Part of a small language model's weights: untied embeddings.
MLP neurons of a small language model. Each row is named by its layer, matrix (gate and up: input weights) and neuron, and shows model dimensions 0-191. Each number is 128 + 24 x the weight over its row's rms, rounded and kept within 0 to 255. Numbers have three digits each. A neuron's up and down rows have the sign that makes its largest values positive.
A block is one neuron, or neurons of one layer that tend to fire together. Before each block is what it responds to, as a language model described it from the Wikipedia text at the highest values.

Main verb after subject. Main transitive verbs right after a sentence subject, before their object, mostly in Wikipedia biographies; e.g. made (his debut), had, featured, included.
L10.gate358:142148177101155117126145164113148163116118125116125124127124157150121145128109157098133167122108135135119133143143138115106099134127165128172169132134128150093134160125131135122123163115107139127160108134148163147149089156176111140121176146137100122120142103122085170170137120182117135126144133129094140134135160158113127128107151123170147119079119093141103144086163128094148148071110120082097082155145109161127130155143116155156140159161066158108118099100104154128119096157134132133141108115159162145118088128120118144132114112114087159101162090148118174127153151146151079148
L10.up358:153101129117119093153147123140144140154130112165128089124100125160142154088106130151096107148124145116077142080103144161132095122136149182097132138152118086146100122094148103122156115123124132136130160118141093133142138150102091148132156135119126112195174121110107094136142175132091136150168129128098112151101096108181119089094162146165136146127114103116122156089117140151134174142120121142085112145156090101146112092111113171101148127132172117115136126172150156139111075118160141144114158123131129125131142136173110116125138109114127147130126147122123155163116139190168117130
L10.gate471:168137134089131107154160158160148076146181154114119079096100161124070155120092152145151138162144130139116130139139121160115118135113106158157164129138125113148122159180127121122122122141149136108082141126134119152111112140139129109173125101131152103135153125127083099153081162130114098106111120098100144129094145111147129135112111123158083091090113125126128155086147127120158184103102132151109095086130168100134119136087117164134141140133084144175124114132129160168143088139131129134127139142158170170137139164144101093118117126138110118139151094099105106126125104149157127099
L10.up471:143115156129147093131186148126158058140117105110172111114171123125140138106141109134107163098119116088106092140104083101081097116070131169116144106117140113128153116148137128128142139155147128103139129102129161154128098098119166115076131132122104080145142134130153121170132121175125090117142163115136136135137127122101157121146139120107113109123120132143172098080124151124090128086116105118097078141117154163135116096066150130116177125106095177127133142077124138164096107138142174127111150138131096123155094104116122121101145143123124135140136137135112108129162118128159135131

Negation and pre-verb slots. Mostly "not" after auxiliaries or "to" (does not, will not, to not) and infinitive "to", would, allegedly, currently, all just before a verb; also line breaks before infobox list items.
L10.gate21:106090201116119144134111101106117107116118095118127127118140151114099112115124146126128106148151133079091130133149123107140110121145102166187136133144127124125147139136114091145108126133149105156139117109148136075114139135154169138155139083159171094138120126139136141153134161161117158138127102147132155103110164119136141165093111087123101144103136128144152124140109127127097136104076145113138104128098147101147112154147092141185146156107151157160157109150084124104127128175138162139106108105170192105175122195141136094128126099120078138077141124148118131139125145127138127131
L10.up21:116110144135129166111151104146149149145075117113154159116126116136183118101161122135147119121105120139116116141119079107121125111143137094139156139120139138120134141172109142209136107134159129127128146092134151116104136160125113144162134166099158112113118116122105158141130170107110123127139126112138097058115110113110140148085133127109172134127152174165158073096135131129103120129133154171165114120109110126127079144118104131075156143108094131159147153132177138128117137131111110076111095139179139127158146188151080111101086154129136128114119113084142121127130116100132122148
L10.gate40:095157134172109129092153109121073121080143092114127107140130102170149101124138140122139159088124145113084099117169158156107177094120146133137150138139150139123111135163138078146153089130125094119124087141167142094155095124137150127104135171168134103106157139095097119114115161134179111139144135144156128174111153113094132117110174120151123125107125121129118129150064131049132140106108116130117105139127128144132178135128166105151093136142123110157125148129139140102123136140136154132116116139157143142132106094147128112116144149119148119127136147104182056117120112144129099102
L10.up40:170121155149148146131142153137068140121118165123143127108128136121108103146135112075121100145127099120109130092117100098065121089120119119123163120096132157076124101124106113116168138158114142163112093051138131100094103147116163150136129167125156127142143108143134184158101128138099102131103128156138097165132162116107113149113117102134170141150161139138113094083109140094152132151141141118147113154101123131138111119166128132169104150148116128099144134108106130146104123178099102154104144133165108118131099172099127153118104164161159129104099146158159115136124154107122085124

Negation and clause-linking words. Mostly "not" and similar negators, conjunctions, or subordinators opening a contrast or condition mid-sentence, such as "not", "without", "if", "as", and "than", often right after a comma; also the word piece "pos" in possibly/possession.
L12.gate124:129182097154121118105140127130087134135083083144154120138148099114094116143137116113115113126120125170104121123160120142166103133098162128106135111128148135153158133137101113122114096154116137152149147153109171119133113120124096122158120134172122101137123130134100141106162124091119110100119165142097108111087120086157172122129180178082147114126080095109133123121134111095127136098109128111147121132121189116119125114141163107126163115128134179141127130158119137116131161131069109106115100156120165118098177098071149130123108110131099156084117115100149151133158179119122104082
L12.up124:090144135141132156126188124132134128138066116138155134114176117100156104114105122117135123146161146156142096139100116091148139148125117129143132127113095143123131095114116139156130155129157159112090199102129141095107120141117120117172110095132181155132134139143157141112139133068130120108118155136100146132105109145117131114143193137146175105106092118129128141115108175153135164109090099098104109126118099119181135109124110143151153175120140111132171104100122146105078146121109115148162053107123151126127132144150138096111093165159129116138140114149145140107126129091103155121
L12.gate157:108175113108148149147150166089144149137083114163157140109136124113119109125132135130116137056091114145138103137098143098104144114147114108152141125112100104140147113095147104103126095124103115117104154096114169088106132139118099132104139156083162117144102119128145181131148122131120156104097160102111127138132127139092120121100136081110163093122123127128178104119112164129121146076117079146130125122132136104098131148103143160119137094130111179107132110118109127125105105178120093139094126138129113121123103164095107115148092157176163098123129132113147125163193176125144084134
L12.up157:091163082166157132132121118131136101142068133079147122151082148119118134135138122125135118128098133144134066113140147104150161149155158122131126186104136135134166148159083115123132086169128115139126110157127130118153131151163166157127124145139164141136130136137159162154091152117094148097137122149125118114131170073142114141103146147134155121170163114171156090099153101098125114120131106105131134135146107112121118089099100156121130189163086148142127159146167113122136149140095146164173096136139157109134140141140142171148116176129124154113104129130150117100137133149147094117
L12.gate380:103135074121175115097132102151154147126113107106129083111132176116141123157096112105140130138094106165093143138128101126143092107120150101100117156111141149154127158154114127116115100131134126136109125142143100097129154125160182109145113166103148142094147078089170131112128106099140133100131093128188115176116200101140156103096137110125150115098101155155103138134133158119113123134100140117143085144161103138128110154132158130138126118107137176131124157113141137119146104131110135107136092133137155150095121168137106144128132121178056087121121164099152109140145162111109143112
L12.up380:113138119132153139153131143131124129110118184089135113108193094116165167041166124113113118068120122159085140137142133147104127107117152123145138099152152127127125111163131108112093103142133132086118142128133164145146131127134144124135097140130152143202115104130116151125116111157119109139133101103113114117157141159088149151116122138055101102112142136166134099151137123136115112120149143138142121140178157165103145121091151117176163110136128108152099153110115099101120135146135135093112101162129131134119144106111120122149116105151084088137146086098185129111097158139127105112
L12.gate489:102146116117141096084113135132126105119108128120114126139124135123121148099155129144093165063100104149106161110121109145107125164104126135151139103140112126084115149153157140138117155137155161139116145117102174130093171131147184169197118107094137091117162097123149141129094128135115171118119139128082168080078137107148132127123136051111130126124108081131180101152144141143156166097105136150087100084125118117120117105122085135144139126118104149125111126124135118137103123123153132106120135108148165138137095187145131133115144150122141127128150120163136088134102124150159149097
L12.up489:104137113096166172091126110111127149176116143144112117108131136165148156106145128124144105126127101123150129124132085150086123099131142137149131137126101132084148103119127125145122168141126115116091148107144143105106095123117168113110148127144113118076086148124085135093129105113125118101163153123150147134149117118115146165119135131134092096100112122140163119136135126144096130106140174138151122102133121144128075112163131103163104143134090100065114139120104097123142154178113183105099083091145153137101130135131090149081112154177145068140162134171116116093107145152093157140

Content word after function word. Nouns and verbs, often the first piece of a longer word, right after an article, possessive or subject, e.g. goal, attempt, coin(s), taken.
L2.gate0:097105107135155090142137069145132100119166161101086125140115123085077093105075144122144125139130124148124119147121107107150125135132116144143093133122141107144152108135136152182118137117152136112144115089133137125143124099146149085129136105136129151158167113152139169079091141125126111131110108177090172116106077131153132154143106099141116109137103132140080134129148129165153155109086111106166158123082122146099138126143125159150121164097105158150121087135140086113102100139117136176114116162144143108136087114158128162143090132179113100139114122137110135081143146145154160127
L2.up0:094123107120111095141130107130117106145159133143086109128101125103116102124103134174139119144112143127143133144134095152123117115127137106114104095155143124119162122126148152207148152117180120075150115081143122130092128096126128094132173107125054157153152106149132162096123169125130120125112117157099132116103114167151154117165140104160125112157097123119091125127157134134133141111130105112154152153131106157116126101107111150139119164135108161123133097161153078131083096109112150128115156135109150128157132121105124105121064127166140058094125126120080141094120128145126169142
L2.gate116:131126142118088119111137113129128143110084115131122163113151154133139094165105108085130201160154105094131149109121149142135149197120108131150148109164147137085129155165108124111152131163124106150102178146120148143104105112138128160121104176129094113132121158095080085146157098099130148100157171103079080124154141110134114112117080153130101144106093114144142168132127134153140152149109099150152103109140093101139128125086116153145129108133147133165162111152102125121179148148125141131109104124133115134155125159111159097142131117116139100090170128123145095155147111105132138114
L2.up116:121130124105116075094128114164133149118087113111165128141141183130113099119125117132077168119147139106127121138089154152120130153083142148096175155136155102116123168161134112157148164154134117124165133120111135170112119144126142113133119151083159155085131121123091084158154080141123133099165159112127113158164121103139141111087107131102098116132126152118140149167134127162128133145150130118122106095129113160145151131108095106119135114108145136134151136151133127093126165136115117074189083127092121121124178152127171096139106134160132128177159168097131092134106108151134156126
L2.gate160:122123146103127135115189133142136182122131154115093145147109114133112120155110138175155167138133107120122108169138176126137068181109166131171118121097144109080148091140125113132139131114137138100087120122123116107126128122162073097110141131149109115133167129120112120148084165115116161129094123136132159112140132136135102163117093114140133125062114136145156185189138111125154153148107111110138136099155106150153135084072103119137154115141102132150112138102140119130117127140125109149073093108136131081103118151133106091173129116152105130158126092146127112134139094111147142120
L2.up160:146147130116152123091153090146101152061131124113114148097098139108116131136127109152157164132111064123132088145111136089097099141100091123117148139134143116082114121125134126143140108133073149141058088108116160130097136140167122127144130106138120136167154128122088130150115088109091135143133113115160128141120130127130125160117090166143129101064117130181103150128161145144130146149138119097133108124135106145131134089110082148143100150135143134138069109159121134082118148149114131135078095148166144104104122129108093102179155127169142119119123107125119121134177131106140118150
L2.gate176:135101134132118143117100141154114155138092170136129185157121079123110125140122123152126136128125148111127122098135108114129124097122139069127156155188121108165130107099112123133136168114114175123120081123132147164109137129136148144149154123167112116170065106101090123134113073142132156143129135084115150154133120160112116160133105084122154196110091135131145130145143139119131101120117141126083102065148101164138151148157101136128132105128150061122131142168115104125129117138107155127135116160131089088121129155135120113140151103187093162134143105129126095121135140122132089139
L2.up176:181120136129115116101117166139119166110144121114134160140141071114140102103120130163144143116122094118107118083100108160120103114110165093128171166150155087171138071131140143114109125149156109099122088139129161177113122147128110127131138123149120104121141128078116150142130119111122142162095111125113139124107101118149094130141113090143172184099126124139132080121136120120149116113111181131140139087166127153115131146131099133120129109145119116123110192103119095108145168137096154139157087106145163080156152167133121138131132138164065160137120107150149106115124119097145125165
L2.gate194:106138159099170132097127145134153128126139173142066124155109091092108110086143131138123155092087128101114094131101141108127096143111141156137094128141126099141104132125121146138087134130143140165087171098119107120146125085163127124080122125134144125153145121088152118168120147106103124144152115142100128169101133136140143162164131098148166145151097142089119170120159121149163158095137113135173102123157120133125162101108153123107080109130151147162122103160132145120143124156113092164174120197136139102109114118173102138075147126127134133139122104135133095143165139154142137139
L2.up194:173107130107110146150118151147180143085095143139118081116157152139113150104149116151158130119123101148151119061118162122129109135129154162127188125155153165107097135164130116161099122103159134100122100132137112113107115117149137114091117105152154109125100131132124141100142127109164130169123079108106138157114114127173117091120129118129131165110120146102065124121104096122108096114120125094121089157121119098149154104082121107164094131119139136090063102147124091150146109091128159082133148153100112158131134102146108143171117154171151148152117144114112132121131127136147105153
L2.gate415:120109128126104181134154150159100129132112145152118139130130113137129098113133138102098169163123129116122115118084155118162098165147140155152131123086115101138141139091169110158110133063142095182166147104127159145135080109083107115150118112146112135165138073124100098165089119111137150139076115164117135140116138078178118093114089124124087138141112138157124176172156153173157135136083124151134114107124163141155128134117132129132138119157120153114129137107095112152138141145100133070128107156121150135124130137124115113160139129118158129162118135129131086137117112157123124185
L2.up415:104144120091123125149100125101164101096121136136120114129111155130138103144127130153143126106116120145131142133098132117199105182105109102150121138137147085090110131127135093123096136075094091154139140075162179115136103101112091143077119091146100094176151128160140087166130153138098133117130120136150120167102143161164128113135134097136111144136065116130090162127133132147157136107148124118117096145134152133131134098063129094130154141116119145108108120154138154144164129132110129082145139096118141106092159124123165147143123100164107112160146108118155114158121130178116118155
L2.gate443:130136101109132112163113155105148146130132147117114126159140128143121085114166115100129142076121090165077133133086144091140128082092143094128123110134107088135128123173128092149042159134156100127090093118114120142135126142159141181138130130125115106190111117147125127165100129072140129110116115145116131149122122124126177110104109079101155127083108142159196151138134104130126163097121164155081155115122090110140146141121128144113176111122128124156150143103135115124130125128126147134088096118119120123157115130140109092161129151159132095087124140153138123141158150133122136137
L2.up443:138133166133144105148140107087120185106130161117122103125102129155095117130127118140135141100172097136141110142071148112159104137123113115164124122138139059088132143134125090152097146066180096141074133148078157132132116121164139125130114141097043154128112118109114117110095088081108126122119133075083129149113086090114146140127125126154115151127109116149157112152125125136150156150143104142126121127167106161174112123122138133111096151140098109164134139129123109142098139145158142104133082136109147106144143141131092125154118109136119109146122132139130155123155156116177111131
L2.gate455:112106130073135171137126138129147138156102132148087096117120118126073130087119109130141167097151098147053141134095097104140126131108095189137132117122156141126082136109132129182098092146110179125130121139135139132153127130128130125139108133123127094139154135139103101148164168088124131155108126118166134146096084185104096150175103113166162116081111145162116136145140134122120100098104112123106168118135112148112161137119101125083095146134123109117138147104115102153162116129120136128147157143121154111125140107128080108145130140162114093146116081093158143118138099100115112144
L2.up455:122148072124145117173125134115094145149130146152149116130157093135152127124167141125147180134100146152124116091086146135137132092124153175098124125168138136117180133124133103154134128111183114098090125143139114106102117116141083137131171167109134132165163142118086096133138118139192137127134143123135136121104130144133113099157104148120100143096097136081139152132094132102103174136133117110120136121152088149154139106110130122137135126186083123061132109166115163108163124131132101091127101120159115130092151091151148108133071146143133141153147120127122181128097140129147126143

Also-known-as connectors. Mostly the word after a comma that opens an alternate-name aside, like "commonly" or "also" in "X, also known as", plus "well" in "as well as" and suffix pieces.
L12.gate100:152093122151168121132172153154134102107108121099102170129102115155115135112110139137157150080128094150115144128109130132096158125166119115107106097098144151127142139149175123136138064148151142123134172135120144146149117137131157163141128121147168115173120114099141151114135152098165117098145152117116115138130114112104122111169121084109147144149169169157076150154087098148104104172144144129120122142117151111116156116125130122117144103132140130154097118162185135099149094118146151118085151110130115097148133085132160121090115152134084117142110158098116155086079148126128081088
L12.up100:118114130144127103114115149140163096115099153144161128145157101148145091121101141158126153131091081115137124182074093098143121147138145091149121135154123146111118125121157096114138098144155132127126113166129163112142113127086189145127105151086176139129157144126099143127142147112102118151173152145126146132132158085141185147133155119140098146143150133128169091142153121101103141141134155187130123133180149109125132134135122112170086152130111134153127107139117167156116131066108084151125143186167147137106130087090122157117171136095127137139103127111143141135143125156114109134
L12.gate142:097102100111149177119119086136168126150125083119143118109138155190102116100154116133113174142106153131112147140123136141130130126083142104118168118124113113107122152094114148135146142123097160117172142095123088081181086085097167124095170082152136110089132111167121102119147119164111114128084070145130154108149141141091109142123135112136142145155140091121158136107145148065134146091127118124144107131121138107149147116118161120128094095143148162113130128097146154116122095108159180171127131132137123116130129149123137175103126151122126108133139127104098131140156144079136133135
L12.up142:152124145140109131118110098110102094093097112068167150109126135132097160121103149140159141142138121130135188120111109145140155110140104140142130128134110146156106098116126092137154145138148164168108157124121135124152091164121110164103099166132183156120112108148113108120145119128162153108088121079149087168109110123131083139135112144157141162127135102134133123105102125107089097112178118141114125140108106112114110103127152107134139129148148108159120163154125161074118098181159125142146160111123175113133090107141162129106151174158176101119144129093139106118172106108160121160
L12.gate186:156153115155110133144089161157177119169147153088147149139084126138124112082114097177111118111141107197113096136128108149122129165129152153120159127154127145125069163150122144130124086140162126151094116136133090135110141140127155121116117135120141155139101121116107138112147155110101107109166127090119124116143163095093119132131154118118164178129158118144160122171142153087183131128141133166128144146111129134110141091123184124078138151115150121145118108134105171121139092123137138155110170142133155167160122088102090124119109106127117097115135161112121106133158103113093092117
L12.up186:122097138166087080147111117136150124156111107100099149087157128211112126137099147176108152119131120144057116134120089159152141111157082109138127128097096134118126103150087104093171104121142101101104095152143092092133133127109128170099119126150112100134115100169134142114154129134103125105121150155142138094152101129058124131133129110119144135108113122145104128130130113118091127133126121131122112126126143086105114118162162131135171117120164144174151164118163130111137116102159170115113112132115107165112155130096071127137093141155125145121145135134098120145156150122084135142
L12.gate275:100125157117109104164144159169092095123123153127155115156133119119103117144133183105142165128140156114120158140172150108146102164163095148079133093094135179129106115120160125143190156184159123147103062080153106145161140119078141113111136113128092105118150153100086125103109118116088132153130157115135096113161140101157119115140145121124127121083122136119122143136138100106127135169124127134159110100142148112144127156121124128133140140124152055152132126144078119151132156140099181126129111147099132121090154134151126095138124144145165145144107151111125113116132156119133154140
L12.up275:110161153115148168137147153109160112161155112107155175114137123143090145085161133099129170150135129152112129133075101182169169147152095137099127105113151117116103172140114151134141143151101102136116155115117134102139084122144178128133143104127120132134131116137134092094155142148114167122130112115141111106161135148090123149098105143103132092149168195151141096130130165116104084150121152124119113116137151141115124112134138150104132144147134108109127107165111154120104096113191150104132118102094142114134104150140138111140151142156128144137144128154098053089114083119089115149

Adverbs of time, distance, frequency. Adverbs and modifiers placed mid-sentence before a verb or phrase: shortly, later, far, not, often, commonly, early, subsequently; also word-initial pieces spelled like them (far-ce, not-ices, even-ing).
L2.gate121:106091135150114173116074130084138179123126126122092143126154120156120080088149112150165147130127129115131138128106139116081119155160121136093158142128140130135138136059144129167125169114117097164114125122166118112157124141091181115127135112146114131125124128148112162147110088151161100107120142105092122183105104118154129127110106139064130119129119127146099175119132143133118125156156129163129114145136146142122134105116122166122090186123127125113112156176169133108091111114127156143151103133088130122119104116115115117131133121127178061111129133133155136089160103098168152151
L2.up121:113091143150093167136079142092124176159114129121098141136132118155106076137155119152158101130120141100114133123090129150078132162160097150093147127111157139128102180075132140157129152153118108144103134090168121087141116133080146144131128129145115153126088113145092163125094093155122116106138124132096116174126102112152120106125125124085117090145132095167113166104137183129120140130139134104123130131141141137116125122108120151111113198125139113132099141140133164120124148134116150157141120115114153115124097137121150090133151111111180062096156108117138134096144101128158144173
L2.gate127:119147134132111103111103126123178144111144166117119147098144124152121129143146138114106169144134111138109140148098131162109126135124093089109103108165142074105152133143089111135126160138138120168142156150136118142070094157127160093110123101170125135153110136146155182158128118118133129115077117128124137171135118095115163164149103114119195165094161165117146153128090151111124162076118110144146151135125126138147142174133116133139095137141110120136136197131130092104142096107153161122140129149118167131139076162130098140140122138145118127129128145096153099146157146170146072135
L2.up127:139159146125116129147119140124129152126130156139150143086146161138117102120172142116120159144149055142131093136100129146102155141120129121106112099123096117090132123156125121111096175129121116133116144129166113143073080145126127115110100108118121110161138134150167141177172104120115123149116116105095131152146096137134137134161110080094177149123148196117164126125121160120103148070119104118124113085123133121144142171109130111091081133151138109143102159117153097100170105130125130112139123119124113157147073154127117174142106115145105141108096164108167118142124112161181099116
L2.gate146:148111059099145146107109096130179107118152121158111141122159115131155098108130139133120092139108080142142156128137115166133165135100120072136120127178115113111153111161130089149129155130156124124125116138112174088131105148158101099121132126129108128154141101104103131129117079102132071136135121129155145112165139120145110167140131076102175180089149157141135120126122141083109105116123133113108175114152096092132168181116121106130131152094153104147113101127132135123130121106077090109121118129142149106121140093138123139152145139104116127082090133096162124115130143166135119083
L2.up146:160132095113137090155080173123139129119140139117148138131130116097127068100189124142090092135084076129095150117126129143123118147102105095155101128150092097151120119152185120149142123078125082122148134143138184140161063106167114114100112092159094086134160120137124139150114133131091098155113132162138121137165134108166144121110137097115170173128105134120113114114165123092145112124171137128110114110126117133094132151130128102139115136098137096111135092137094119137141126124114132088156137177082171127133149128148136150168128135112116100148141108125127123133144141144157124138
L2.gate212:108119126135092136143104113149142146077135129092138157132147105118066098092137116162096127128112108099094113138114088125137141129093142106138134101103099139120123136153067100126128161186121083132103124132152091119185092088109158145122098106157170138144158131107119132141143107121172130133124176149101156118132115119113076133144143170116132135090144126120140134131155129045137110141159104115195120110144138125093097135134114124115118121142102138091147132114142161157100133143115143119131113098156138111138077134128082104139102103150091112177117133125123102130106106139128126134
L2.up212:154134123167103134137117133162131127105143126100161168156094140152116117127153131164099108135093083127103098112081077133103082141120105119123123128103103141103142110137112128118169158156147121122114108131152110124161107106123135168123141061129149132177172118137121153125128108114163105147116150146135139116152103123153082141118123137137164146102116137138162138123143168082112133138114117107186145078118144126074153153150136082149092119128136115107129139144149160090157141131120130095133084125153124116136123201139110109100133161130115107150123158087138077166101146157120118157
L2.gate248:090148130138126126140115157108139133124132132118121112129105129164159140120150139122111138178130091168128093123126117145077143143105119151115128129125117171168135136115110115128152136116117148106108109119176144122124121123175154142145148071174103140154130112136145131144077158126127158207098120134104144134150140076102149129073108142115153210126094107168139121095110122121085104123078144130171121144094143133125112116103116123099106151122163130127151144156160125110148095099074118100117113166140123150128118145127123132137137170140123115129179130165139100159139154136138075137
L2.up248:118119131181157122116092151125132135115086147125125106170130091165142137161178098119156126149119070175155107151158154134144130141126157111137114127087133151170143148166134128109163132151109126130120130123170131117139086110169124121096139115128120148117130151111118148127143156157144106162130129168136090144113162074125103140116123111140161184113168132144108127103140153072103116148102140111121153117087143128136140101139148103167144128102171107160129131144116139109141130126114098089118102189138114111087177131155095153163118135146140139160143114133141100111116158121138064103
L2.gate310:163133127148126181179086102091155122119145130128208133160118173126161116081144081119122115104106111117100181145106094153120115151146136105171124147135107145111146142167069127155137068106120173120109113128105140133147102128107192119109110120132112127109139105087111137102112166129126091135102120080124119136140128097132125162106119139097118154107115164158139144152132115106106121094107169115118127147140127125123126155125158151084127124105144108141132117147109094091087104100137104146155135111129107130121094151148110106113104142179133107128125127117118116102122093120125091101
L2.up310:158124110123139186164097107110131150133155132104188109117128142129161140102124105121125112090112122128097154132121126113146138108143130115159142111136117126113157157156109128139149115141121153098119129129101138148165093108133157159104130138111109135120178135090086162075089169144143066121102108118159140150147126106137154196107106145093146154124108155152146124168145122103124095102114201136109143129146123130138132133165130150089145126080140104130124122160093113092105106084134091115136136158152119161119121164139117134096117113163154092128121121099127091093115090125126088111
L2.gate360:113145123135145145167179143128104157088093113166128129121138136122119139148138124137188136150123126117132170133118150123135127133120133119158168146132109144118114132123124129158143120155184125102102111164091120108110110104128127140151115089134127136155149120133135067133158117170124099123080161191134165113097114117157104089171092173133142121089107123145129111144164147102130121121129141136192160125113113079104113163105065133160105129157151147130168109116100133111095100137128112114107101130162120119118138090156116113156092162131122169119084150125152099119096128087135124149
L2.up360:114145158117135148139168136130103164106092126183122119135140131114103111139127137139167118131138131105115155145122141130118113112123119117150156141125112138140110137124152128143131111144191128126089115147049135129114096085105131134157125107149130114144135107133150093123124128156104132115096148199111159130128110104154103110150080154132112110073093093170100141148153123116126116130107123159180146113126135075090122183105085127133120149157148181115154123097098132120091104158114101119129157149150123104117126122156114117137084148117094186093077180133126125114106137116138144144
L2.gate429:103091108184139149117114137154144115163110140128146093135128145117105120096096167162107146101114145147124115119180155161123130107139126114125115095124129111110116163145131147125111071170128129114058118135131115115139069118130099117138088133116133134128151124144128082135121100126118123085144129107088125124124102118162133120083118120113152118150092095120113117096139075129126107124104136139122087112105138135128093118089141137191084121111108122106123114146162137135138088142118157205106146103100115138102149144142129096091137142103100139145131121074118105126165085121145101073
L2.up429:124133126125108159110165092122134117152143118137099121128134135139120098112134121136155113157122106126123144131135172168094151147134129123121120122171122153109111155179119111165153101129145072086140131156161155139111113113141104148125133162122107168106126122142088131140168144193186107126188118121164083116081164098095089130100119115097160110128164137128125136127142122083124143140146116123121087146139101130180086072144116109147088132117157140133129151155151131148138110118104133134106145056116112080093114090144118102137101111125110127153150136114162099141123150106132151139